Weights of a small transformer language model: 7045 steps.
MLP neurons of a small language model. Each row is named by its layer, matrix (up: input weights; down: output weights) and neuron, and shows model dimensions 128-255. Each number is 500 + 40 x the weight over its row's rms, rounded and kept within 0 to 999. Numbers have three digits each.
A block is one neuron, or neurons of one layer that tend to fire together. Before each block is what it responds to, as a language model described it from the Wikipedia text at the highest values.

Description: Surname-piece completions
L6.up52:510516475407568436506528545538537502491471540530518490483464492518486538489521413520499484491467499505413511516467527470471524507466575530481421465577494525575454448517539532455481512406534439492515527487464511512515459515543573534542495519554524408497453534451473590475538468572489482462495442556472536578577523499457555549496557540540476448429530509483513525501489487462526488503490
L6.down52:497539511524584495563534476498462520574508508535473539518569519559497534464499506468508519524441501500487507445556462530515482486516471464511503522544416525430481450505468529476512408562483570569543514410539493457605439483479491537554515472531504560494476556554502482560463501466525563527573456465529430519457462472545483437493472467560468520456433399533466515496528490501523340506462
L6.up365:503526457437539560499471456490498538515451473394492504486546555532464521532521442500503496532512454507478545468445521541542568531466518499487450484588460497476512510571539525565493487537516483584502411501446535521482456444426563482497497533557487418485529594557513490490475538445527459500475472561486465441556571510474471501423509513451446455489530498548485480503419549562509423515542
L6.down365:499461547538503550475468473529480442514514495550542550450526514524454504467450475466503390493506447479445461525520471555530472464495536490501544525517376477455480474544495504465489472549532497535522498451476522620552527478463502514537531531510469466418486474614459455581525472469470523557537520577510464564442508418492518500536486505467554574533510503507507486535499458432506532500511
L6.up608:448533506449561522514455459516406530566516512486506575464536491464503526534490448508483480489507557507506489526460468521508562528556530458498525384565508523485565522542464496531475464476482443518493573550536453526466485461482599537574511512456478494513538507487458480501536545493534433484524444529528484493530455433473544522505433452485435468472428502492570475605485551469503438522515
L6.down608:552492532497505478514501522506477459470529433537542468490508506505482518448505525511539444499444513526521559490532509484502437562441473482468483454498525465541518502516497515477464484554438509470551547478457472547522515507392517502492564490463527554484498526455563477585476459537481555497435452445609535496469428509519471447534412511547541464483516462499505496477453485504512557410436
L6.up1114:468541477473541479479450507508447454500544500524495574471506450459500568552548391512520486489476532561427486502454498476483543479493587509545556451560501456499514487519528530477440549537500459537532426489503462552505497428440500542575498475512519483490508519582539530467504499460534447475559468523502535573474496444436531461455530465507524466508493517485535492530544519494504429483538
L6.down1114:541500512523462499494480521568486568543567439516514550524527505512507478519465528467483479538526460503484482442454467448475519523517500457502504498542521494511464503475484483505452477573471515503528566487471526563581492424457523501546538461459492532513416460467564484534504414493439543532417483480556489510465509472479536496527451511491484480407497462438494517577526507460606417515510

Description: Sports results and places
L5.up1454:470508517468589492514477496503494537521548521520501485540524462473476505491557419556467568471439387523508520479524525445490518474471491502483503484516544486510502500470530495482513528467514526491549467527478428491470491546502534522531476518514491504468558574451496523464530515510577503538471513494547520502507488482507481537451500596472516470525556505540523519470385487494493430496477
L5.down1454:498520509473485459519507536513519451528536526494551428542551452514500493543442507494416482582474470504485513479448525468537559507467497494455546452519493467476547420488489555509456567502512531506517483476552505593491477496455467474513564561544523543517400464529520470478498442541433452517463507447503485488436456474569521463461467551558486522493443558518495498552550503466497532453562

Description: Formulaic Wikipedia template text
L6.up205:532496546558519431483461526490459440543476471515506461501535494515512519484487491488578523507519485521511493583462542520527507495470563520540538565538435474559546549484439461538491503479448494533508421540452525530535578482531466526471485498456429470517469544528486497545520529565511428406522543479496531503458460483479507514495435458501503592487527582478446466566481566549475500466497
L6.down205:508496480480538475442490471491544466483451510512576474491460501496499421520464476490452478502483500487534515491470499479440529529552492530496532520482543492554506479483483556464512447498573569477532516507511497478533529579585552476491485537473540462473484459478559499471552504435459503549499510504455449455472558524516480456466542577524534566566475445505432490474501440457458506524515
L6.up278:523495467460586498524497503518443483503501475536492514526514518458420479495544442569459517580563478494531465440471511490508504544519478484559459539477512525532560481434479465502524551508475484512525503542421537436470465439535538504515498548510478528453495537471495432426482527519417547490462525466548481518454587503455496464487555565525456461498566477514466515541453526601491477559561
L6.down278:409544467525476492516534418433472478512530469516539484576519469567610501508422538445523485481479500483525519540481466454515509410488500482490500560492528526592490584531497564548455521503462486478521465547517495496537579517505486565520496513494535547578544498526518490535541501506477473490487523536462471447511536452512446534492446465500436521492453509516470482473515497467446549516506
L6.up721:518492506544521444489502499521483452514438505530552485480530576508414475428498445562482562528562538462535542479518550517524492529535496498476518399479461498495488426433458491523534518413484517545526469469480532433493568488573534524520421564526457509423566552442473469502559488571440506450502518497501521561465485441460493430476458574507498486421616486547550469583461558578517492460481
L6.down721:492513456566501479467510478482485500562544488437516533512453504539488461511458515547523471499463519507463441555535478451498514517540510581501571539475472500458546525498499555455492446495551561521482483460614435480484481535481456509543573452477507533625423478540520466508548597458498516466529508511512488499409520478536492541461522509456543498531432512499454501489516521451541491516565
L6.up1424:516489556495565537551500533509563512500456547493493555504515485498403455574520439566396541487538484487536567520555493547514535403487524485553566581451448477498532510478501502490562533459436549464563518514491457550506456509568481430547498539478449523439542581474435491487499541549470461539462492430461463531449506557487443494475567507468481503489505509516513520532480483526465475431482
L6.down1424:480449450418445446545529453462560460544531486454480453462510433539493497527473513562495433491426499533471514473558462460461551529505504462450477458475509517489509576480505503514439523624558432581478530483524536538463519503537424544453544432517569539539455498533545492521490469506455554471510555520507510497406491443523548507566550576545468450518549509501492508485538518465477521510522

Description: Sports results and statistics text
L3.up153:477505537513458509511462454497462510519495469489511387554549591504517506477483501511461502498481508493497442504471495511553466493502494441526507592499552479511551524519475499460575448547522502517604561482460481449560467444534566515502529580473417508435558563461492453501495527540477481477503522494532443482501527505468485481448511544507498493546549443523515488586495524419479527538503
L3.down153:488479508458532509477509462485494400516507492516553486530538513490618481472447477401555517447493495519489530495503510481501507488527477503581559416474584500501501518457524495520531476491507474571499472536489515508573480644491473561479449473474495551531475558504508494500448429462447468502545502534463550544555480480516535545479568500477461482500490507550490510509509539547454523516492
L3.up431:487471525505555516482488490462509479523542449508450473495557560446469487513535390496476468520584424537517500499534514517550534581459467481510502469533489487547510487534492468438454489538493396587612521449420495533544483461492596506517509621480481502488499543472464500469574473444512505509518528518483494548525505526511488502458488545499473490476500454584557447523526531430469509493496
L3.down431:413457526463539543491546479503540460506469493557535561515621498593531499514472508525481518495451505551535498454508470532525510455531457443522526480442469510502466530510550511503549444469498463541516485473455469513506484565475450513477506504518492521458469537518444463500546507527526522570549493435502520505573466515473511492463512550566489486467458534521562441523552474543483450524664
L3.up725:494516471441584481529484461480556515480462493491522552478528501469495511535510441483478502552458455525462451508501483556579564488477546471529444559464520529483509519512503555446521508546546489501539483449509513431400510465474559540517474546589563489462492550535504466460475517555487465461536527509505484483552496574479529491437547599512570487478552498488581468477457523553516435579476
L3.down725:518488462489483523495580495517534507492498552521490534500455489469537508432489488441457505453463570432549497536465503423467457460555550490498558479548434570562508566489518476473555536510450471463459489476526498493564582522510508506485450470484521579534534485539462486587580470432477512481521513518453431496482461509561438575569530460580514497496472505555478504511546451531473487459505
L3.up1057:473483530480552538451506511522534501520556486510469421516566528540443516566549394503498584512564483513485497512541531523533500460450444499554532553567503486551499464514512496456491521536533465514465488434368537565497523541549533474494503624479448518458539550427483465461501539449494502522433494542484473504496538511436480430489540629528505419471581505531543487542476520525463435452506
L3.down1057:410535431468508541509534489442496490562465520467488524577550525571553545515522458533559501503491528530575527462439484466484513544483421498549486511486542515539463553491490470511487432493443424559510508509465489475519568547448468501475477457576547521485462524498477472531510510497485478523427453431487459447479467515487581527451480474537445495493465415620443452510537483510479484498525

Description: Word-initial capital letter
L3.up730:496467564525451482420589473429547475563516442513492482476526497511581448468576446517565505528443525500543505565546522511432547512461525512462486530513434526496538515481476485474444450402556443483528531404469507494527559463483497504478387492545472566512465514558513455515519535523494560446506565512442393531477507508482547435555533565471566492523530542494557499473499509499482598520510
L3.down730:472499533498489477503547495544504517485489535534529540489455537542513445467397475520466528427496471479493531463492514522503478499479508439424504504514486494482564453453590476424491480525555454545515512547483465502580526595537487512460495455469510490498520489502454492500451439438456473515543550525478469458522536495530457498597525453575459513485501465556482508442497517539547469558561
L3.up994:491581520531486479528495414535451518539545445465521465513519593513497541605540460482507548469549581475446444519467589505488488564497498506468465468533494475500457455500441482535527530523548457473519495393490481469534505508544498460490497496465491473539528573486558544495462516496533530468520469485432466532455543489530498473486525530478500459481411519532552491447495459567513489554603
L3.down994:542502533513413514512504525512487511573513536449495548452473522531501561396491586503490463476470419437530530466502461429460476561527466484530451522484477517513472494451574457516485427537500526469523462552475541515468492551479517490518499371466471461470518435511463486486481424504464422531550541473514472535460507563517526492511545451496463505504525519512566499486487511464484479465490
L3.up1091:511502569508490531454553416479462527547508487447515537575485520449565510500526458506495441496424495523547469492534534495470441517572499467544485489523464443483502415563477502514524477454518500486532467473363501462524538512519408494547458497512572456518454528488504510534496567539484491453453492497474397515456547531546477530460554524494524470463514472497471467503547457502463489513538
L3.down1091:534517416472455476525458494508495565475514528524484507437523513601453504518474521474481510458567519489489477534521501517469493556508512489480493508395512535522528530471502476505530482529494472523478560537537455492485462490469554552526556470455447530453518486426472510487491375445476459494495485521477557480569427519508480480596482462562507467503531519523480505533492526509558514493448
L3.up1333:546526437492509453470498479478488505526487573484473503459511498442509496533468497527507471548429514519534440494503490522480473495549488550487457433473487474514514489541446454465501503522470483451526502473524535439483501504475530449487503481504494457522480454523510450558484495451546453513490508531371493487410511479488403475458527494457466492496479548500526534572536499566484504546550
L3.down1333:527477505495470533515497481505456513481504495540520471501541499536500590435523521393473491446499423512453507516504547488511466499560489451573563505532557511509523474499573487548513534520524547468505462499544459528536477517504521518522521452434423544522445522446458506488536509557491487506560529521468539476556538517446490471519443459458576478481495518479516495532400454437520499503442

Description: Numbers in table cells
L5.up300:498483473411534545488501485537580504506534520485430500466495532460487518500438459524530520488521514534494462496545575491445534500505486489467566491533517493554475478486501513508511460517472509535510494425447455460492466498496526504452440520455521494524553552568495501535544516414529497491499429506510502570480453417543500485530474522522487498470516578492546499582483521437440460565558
L5.down300:551498566488499489534531557544517525486504483508477436445509502533455452503509540498561488483463477511513571473501491540492485560545578445511460507473466512545571539485546545528496609466537555487508419586491407521472514466516424498468451489458535606482541431441452493504451503472513547445529550488525482474554528552508507519522559561550458474500499457502494520563448578502514488481453

Description: Closing brackets and quotes
L5.up899:467469485486571504495487519492504476527482458462516505449538520542529450553541478557539581570507486479428436375548503488571506430460528496539502426521491459463542562501449480487518505549452534559566476461514465533543443510548445415539504556529455546528512538536466435438512547569517533530437495477511411525488537526478513514410487584520461466479520481600513504510499496503457500567528
L5.down899:447476496498560435495416489516466536476536406534501541483529532468538555431434493515538477500470445521524447541465522546506621526542492528432498512496414462533480488460512483500520483529491597581506542454461471547448462449534519523524458524468544530530581456482514478501532518491577512463503447556468535516489464540533462492549452444494496483501538541499446484499588501496476461479550

Description: Initial letter or digit
L6.up307:542538479473455504467494414499473489437502508518373558551488512479603542491397461551546446528504556495522442502498498488429454516579540460466570487519475467534533526499409552476458501460410493580550469517488503490484513550579449521454518517468555479506525542549526487511561516504497475487486462496511470509523507494476543459495528496511464506543478528545503531561530501460500485550508
L6.down307:489491427529437466505528536504506478507456510541602455578479490441499500488439514520504549437497488522498521485478576522491543575477466520489458517476614565512459423501551481534494441567594507475455500515438537489514466481413544455455510447484472499449483495473488552521521469542514481526509495540560548501505457520487494481534495442532509453464464530473489469530406472523482500514524
L6.up971:579523557492473422486510513482414527454466479509487494504506565566489489495438522514547510522606478532542471495415555556555508427510517446464414444540548436528542467493408496529507506483532519531508467506468505477500466538527497575485475551407457534522504477454454453457534492544543453492480506490484496493546460485565419497419523421617405476515556480572481491536449493485469515530541
L6.down971:507584474514491439594483517647482525540464478484549543496487542558467475525482526485523523524521478522584547480487468464466584515505441414485509455529492445527494496479531473515461508549462560498469410534520473499444503501514463487478511506541563479507511485523484420440433436475500494483488458528463506457434506499509459535500564524486479463485485493510508601484497512503551507529491
L6.up1356:498520509498472578449511484531570465430458510486479444451519475492555492518417472469545525501509550532517424539517516526525536485513539514445558415544474465541455490526502529409475521410502542527560515469486525530485514531509483449462447617480485567517525528497506548578560541494551512437518465593473552512477479487447533411513394520513539484485554565531482492516552426537467537524490
L6.down1356:506481548501506410488489518507470493494514445538505498457419433441482415495500507530467450520485545504507542485529531486525424473565450511520481500553539487479532432511556513476510525608503544514464502578505530500538422541491502518530538400433561478512461451483467517490473503536496487513515542465477505488547531510481553544582595413485480523558500482496445488498513546455550468453512
L6.up1477:524465481440510469483563494501536472529477462489449505493541575469515450521451455556541519541438478515548476516474549508452495379530507470438433503510569431570465504490457553478546535512522527505531560449469540477444503491513559437526436534484514481524532480540532477533551626484589469423448468541464526516501487485502449471503452482521469477504559496520524536521479456489395483568518
L6.down1477:530516442557490529516461485533510570553476504465556485502465410580449453490537525430487527460543442558488536478498467528520507535517477431518510517474538499528500460526549483557508461542506503499432487554478550465530463486390479504454542451547496501443448493516415417476496391498433513551497492489489473562503486534457571485632547445535513535471528494474504492517520558452534476466483

Description: Two-digit statistic numbers
L3.up341:540505476477591536539505460483567458557492456489409527504549490516479510436442482547473496498576480537477527432476606504481550510565437468505462508476530500556534471524558524566547465521521491586554522492426479397479495456504519495462448489471539524589516513483506474490529496514526503419494517565538493477517538501487451538536528517506450455471549486538488487518387563495452416572596
L3.down341:558523504539486477472519498500462524481468507551530536516448539551518464525463556460476532461499521486548477442404514553530472459494476488538448529513484488525551500494486536506530517455465554538462446502466514479466501529606517429509449526430504508505523466500524393491503456504542516501473474487456474486495551481508462487498507485550451470464433512518503473507486489456425515457542
L3.up724:518503420520547494505545489526556485557498491521532473576491575417482477442416493600544507488551515486472528503532583494463490482584526477491487530473523458548433495450527506499481481493503496581507492482513488469506521415572514503513476529444540515492478517469480513443532499514474464504529515507570452501480515446429461535516534531499415521514618580477436479565462442551516410498590
L3.down724:608501447531462522531541517540460452557482501499529381436498456417574463516513519460482397490416517480519489427514465484493498442481534542476459468558458545443440540528508529487494508511523585483440471545536557507487493460503483446518494439507487552469497444527531461469475522550517527507557393594437563474485497514472518467546511501480521489536487518430453538527460525522531564499452
L3.up1048:564509471442510550465506516507494534473449518545485552489566540470451497461509482529491488502506527568460476467539474557432537480513491480539474581477485492542519484511525578489569509549495519531549556498505450487414418467573519568513485640452497532574526489498474429492489480511575473550494443507486495545480483510509454471536429588527499494514465502503410459558485512498452445613536
L3.down1048:469461569546505498514526528522485533517470491524428514454502563524506483508467498512496525412545506507528452490436561508480426517557477399526450514530472484560544496535500517581545489458513547505540461453484516455481476583524527497484417511443512523545491415516557449496516460553567524461500562570479433470515491531516499496497500533584470540477503464541486527497528490461449489487548
L3.up1440:489562466520489498492515503503499486510517454505531488601517557459432502539412532548476472515537555511423486526449509521423521492541468468467464455507554465516469487432498518477499516518552455503495495446497495459542500484536478583490469444457562434494495584516495603498473454523537462453542488495530515545492460526488480490461499492486510466467499526570519506513518535528484436506554
L3.down1440:566484469503466465474460497466514512549501506465576526377479473523515508432528485509485481527527498485528435503579500435508495500491512545472501504565445536442486522471516507520497404487534583431435417566536535481474436536499513523444474501537511578486441500485595439576517464504560448521535411523533501518540509545533514460534525529502523509575576566470456519486478449531502524465488

Description: Word-initial capital letters
L5.up1098:539516529496471504461532492497512499494495493507454497521512467467519423542523471592446501523544493507470463591486621556497406549555466499467535502480569473518452432517428510554532485454504531390515485503493528441504549473547569490504395472508463524561456488483504443523473516513544500494397539554510534447537410498539606469549509492549544462531556437464526516552445471529490483494468
L5.down1098:533511461416490542495526537534494541493533431478467567466505505513489454490463544495456500475542490512454559516507489545460501497443560515503498551429474444492480487490532488506498525510496512512469481530522516566531482459441495505527507409449464479567510466481472493492501473556439475533480530497587538569429507530492533490585504565553562501468491470478515512510463534479517482415509

Description: Word and phrase completions
L6.up70:511520450452512420478475494499494542510504508435518572511478497455484508508528519519492534471411473497410512487429517484478537482480525549444564461533575480497460552473515463497563541465530493553500475498519536436507538492532545519439502514527435472553527527459425463452537530528495485514519556560491496552568562525543565472431450538523455531472498533498533463478491489549531505491502
L6.down70:508464524453538526475476515510549560590575433483499488505485480515440499493498475519493485515534486508492529453512567582464463430487424481486512432482526529568460428467429496453494503543482470523460500540563455569507502491483468493575466513462470444456490535535472540519498445490499466526514577579509516496536404553445503432509523497560479465493471542527572481556509522502488517466530
L6.up450:585564421487469564497491497495506524567533514490427552504522457580563574535506498539516565494435537497458551531452407534492496493475444470481490451579441455478549531466480519579567485474482468514535455437492444464440495527442483570454502494517404532535536536502480541441448447404469479541532545478506505533515513521501467481429487493494502433494490485522510484556502497518479508527502
L6.down450:466503582516476462506535485530490435594474478501540414506468519519460522480498469495517465526513524514555573472499469556551522522515530388474556485405584488452429461496560486496426438556488479501522492508512591503456474530485462556460483452547565449459536495504474466525545507546514460517524478506468544486505491467487503426584512431477516467529536524556527508497434502425575459499542
L6.up842:530498442493473482487538580507612567516471471555528537475558542556486456510435487552493543510484536516485569498458496518555496531536449507455442457475519442546466475490577499520477456506483505520516448504516463449451479509554536515586494474516519496531525503483449470513485460443557546521546541511495568581480539489552508571443564490559481466464464483532496499587429529528512505529516
L6.down842:421557575510445490531487536518455462473458500500483482577426510467490512484405539501501520492566414507470528531452489462453487413523549530569413496605464495552512579457483484527459508486574555580445494426468532536568523524503448555456519554457474474463496477512500477468425446445554518517426567483516519581459471507539479575541523484525496512446461532536480539468482540529448465558550
L6.up1218:474501542440572499485540484516561524488468512503458486483478574472389492492548422446457512440536486547432485489510523523488530480471439460490528429548412532541527504506532521465508555549404548524484470540495523517546433504449509488452509510587499511516528494505501505468458524478600524509511547459481560518478504551503481527470513559478522500481505480563508479471487442489499511495514
L6.down1218:513540432477484523496455498499498484556494502484481513441486478504565585508431477557516515485480501542491465589468470518493533469493488516505552486485473525461493490465451494489459426509499501508535548453484482484530549573546453484552520496471539521486533470525485553520499520489412548479508552469469435550492494443505521450523503455586445486485507411539473465489566467514450544544545

Description: Closing parentheses
L3.up522:499502496488545519496501481500515554596505468472463513458543550539526487547454449502473536533490492516458548421543491576470539546502473438524482501538579496532535440511515525484481468535433498531622531510451465528462455512510500482512480626483500537489509483468461416470522481497582498497429539497537440499572514495478449498449472518562453467471500472544512494523482463483403501464562
L3.down522:569453482441466445521494519512448507507534498460464536488526569564469487555422481561579571543520426507520512442437529515455493454530468421536450492500502495540577557532545528509480503516480506590536491546440483452466473550540442456520461540504553491461481479513448450408523494443544502506475553484507449502510526488484488548502514492564454490452505522550529515519496501498482531516512
L3.up546:452536493516578526554506580470523508470491509503488519516540514473530461469536509521492543459475469497449510433512564453610531518479508554508518535544540466509511496483535511457544546550518488511538485411517527541495380566530460478477521541497462520558456489534509556553481604472452524507550482487522445576509514493500514386483554504506516455406494502524458527550476445450536485524542
L3.down546:510473478478493455524481496509529455589507448509527446550501416491548490506508496497459533546465440494532546474542433455496589484510490566493458544550489470473483509535459496494415426510532546530488551537468478485471500461481451430521503511503544487474515534452526554465445509510498521539527522573484525528476463533447451488489511426438494558446524509553499525534513591601519559553466
L3.up1305:522564530571534589514506565478495457508475487493498525510476465505488509479547513481530468520417534559501546455524492475508585460483477502521482474500531517452452457499535460546485427492451524433561474495520469493503432526515545543516546513545523473529495467502485414491461580517500456509467544513555508456491495511558522517495497472564530472423419522506371470529485474525478492464530
L3.down1305:539452512423493537495462482504445543531482492551538482517490509455450431508459463528537533538503498571509511397440451528489489484555505471395523509489494482537463537547430533469481552466476502524480502546487531489476577445563532482514487497486492521432511506445497534530557470530446468535482456584564551541428561487480456510558509562528451530501467488512508513541475552494442553473444
L3.up1464:482507506519518494461515553456489540524524475552552567454506458486418470453570531504578506496454419528475472465469489495531528507488478528508566457509493449515491516539428442503584448487417487510496566490531481485512341526511540511482555451476499491521470470454513489484449607499532438527532526479488505490528493510530468518482479562504455446522442511552382436540556388512432474477509
L3.down1464:505517469502497512506403482554531522503523483540493451539484511535563515482569494484526477544463528517496535557511499552431530465449545553450472613505430527486498469480502501544489532418576519570467522533484465480454492381570474453478531445465497525496561556446528535464495488543442450460533503561471533512487545457505482472579565484492471480535507496390481512522534543505466539585497

Description: Post-name continuations
L5.up180:454534522422504531500503478461486495510559544532520578533501449515532542465528474518528481531457546501478446510551474484407542479506426522482562457567550514519476563478524510499451471497551468489413481495486429512480465556486523547521481503485555529614460491483518597558543425443536476516532526566487566509513510505475450466396478481485461478492428554506483501505489499508496484577528
L5.down180:467468474445472443479510455511479569565517494449563543537506502470488500557438522523489449523501445466526524564408463529458495499453553472470520580508426519528537529489534530470487484464508443454603518452530478609545411532471479494486500505465461586546508398569506441453520463535546447482531405498525484495477553470465507474484562502447549509501539438466441486559494528512597556513501

Description: Biographical table and list fillers
L3.up102:523555532450492558490546452479556572504452450464440559510551465487576502456578495547541541499511524487454496577470485465424507409554510494492532480528496526500488495449488419538474459454459478429453469501479552462415465551460525530557406522596557499500588526479460431466507441486498529472533514499599498579481494464472442474532500520480434482503510501489530540496507440482538462515507
L3.down102:479520569504463463497496506516421469495558477538543575486506538567522551450522517522486488506520530506492551492469489547468522452482521559449540522463479488464531485471519467459499535504520537447504497489590469599466509517447517518511537464506456562473470354519432453511487577462541508535539514485518475537516469447509495491507487542537445461517487509445512509543583494516519543580486
L3.up182:447537458404518507549493435482501479453496444497541520558478501467480514485541462592487508583543552515472487539490482496371515461556494571528507483503577472502521526478529476542502497459516445498494484474435507498542525510524523549465455529509575495535496530514504498447559494464498478450599538511500521534521440462447494456512491469563437496458603554554479512490452448477556485544553
L3.down182:502487514542509537485486513497516529558456488506551471438460500496530426525466511455484519541468517451546504556519431517463471499564490514405487496544423521448490504513475503468480456529527538435498533526559545566492519463335536525496527488525410509466501468424516465605502542461549469523510376527539540576481537516502488467578502493474507509473548453428520496551479532508531551524459
L3.up309:470474467402510466403562471499494527571483457531549476441495536497522455491435478534473486513499581491473531541522524470449515412478537475461499485495548503503525510515473475471506462513537451517501509406550468521512494548504496474519500490469560469532497456442490481517564579490459471525586531542503499504522504433518469467471538476520518511453521490523415518592440513490534449469564
L3.down309:528493427441460468509496529509534490570490505504559408465523464454535484481603511495540454523522494471532503461547481422524535532528470541419484499554498497497433567520433505516479488562528507435489469549539496491490497508447500526528495448538475517478461514570502470556539557502484487446514438555505510500460480561524496469565523516424475490519489509424545522448520529499480580448445
L3.up952:479463517446573548514492507527542494493531521499534511559512515465523556479444477551436469498524530488455517517524494483403511405543498498490456456460513502517483541501549480557448496468480388451443477459446499556533502419556565547540463544504511514529467539439494457522513539525486592476501540554540515523554565504470490503485474516529475501466540520490481434488518575458504451431507
L3.down952:485516446516594501466527515532573594524518496514531480478497455487452526525551502489478495552476478432498553432577413447540517540530570540499498562473498547452466460478512499514475440528491476455519479524481483476515491487524464442497496437541547554464462500562484460457489522444479535507529431476502557540507481522501533414560504535471500520578600506449440508549535465568502483453518

Description: Word-initial capital G fragments
L6.up130:536536430527510488530474501472513564549532532496496501511554459533480491514436453562518460519510536474497470488398510487447482517558444515481451537519471455553510561481459514526529552531462479549523537435454427496443573532509478492480528471440481594586521502530445496567546489426632516464535522552493457560447515497522556477431493524551461472428521513537514494570464485505416473530538
L6.down130:523585483502507510504450505517501513540516522504530476451459473435504482548497552483484469509545480482460529513454504516481543532586459479493450513467508501499484471519543524492487421534530540515462518508562560536419518491429607526418498460425498566466528507521554444513553467445443468490457451566470434557557544498496543466583458459550494527439522497454521522501511483537464500469464
L6.up996:519496466440510452478428498477544550540466478512446412491510465485497473507505465458474497452542477497474468485516532449468526503510487488496481563471530462596588489504455519505532493540501475511475484482468477504510474487494567460491529525438479552603520530386491460478562509530514509542477464481511506527511528495523481451547502492574564506426484463569452500492421457485482520553512
L6.down996:526538518487496517564507416501535489460527523518460526490483469490490465435506497456491460535480546522495557448461495500510582529466546474491460505478545488417523532499539455539516458545494538562537515506415631516453486461493551483482483509526513549449541531438574457456455439477427564474465495498481529571493501499463512490509547512506496506534501428517523484436499542490516552488490
L6.up1256:528522457478455525505500516464500520539497492447464488550495526490582541504491574471559450482420528490523517540452523468460484494515432469560493477631513481515524529504480547531551533486522575513541489494436524414515557510538478564471440561478502519479450480467471500589447485541569480436490444534460530445464550469532514481409507523495501476517474473535476480503476442545511524554499
L6.down1256:511472445511550559480534558491483566512519550491510546456570469552442469526476537450492481446546524553476515524472434562465560514534565535507445469467472461425450453495532426467495476449486456486486506445513491542491523467459471504522539473445532503442471486544523492516522501503511512548543424519454481558483459506447542475500421495505524526483512481497542525569526537469556496516528
L6.up1301:473538501528464487468519423468536535499459512585401466506437556456555493555531527485492481497558602518509562506421475474425500432515485512536528490473487517558508537528466477500495527490484490581444466548455496459524583457563601538537457500439492527555479511448496461576432512515535481496447522477521444530495502482506507519506516517529495515488512518441548504436516505479468520551497
L6.down1301:515570429518539506496514528518551455514512477498560492473545493452459422458473532495423523542484446466528541541540462512477516583502555472472497477499557477468509473462481498399471550470493520469454488479491518570532514491454503460493522455434488516443567519537460556471541566512483454523512486455498457589518503481469562433534527517517515477488550431488535510458509515451510531525464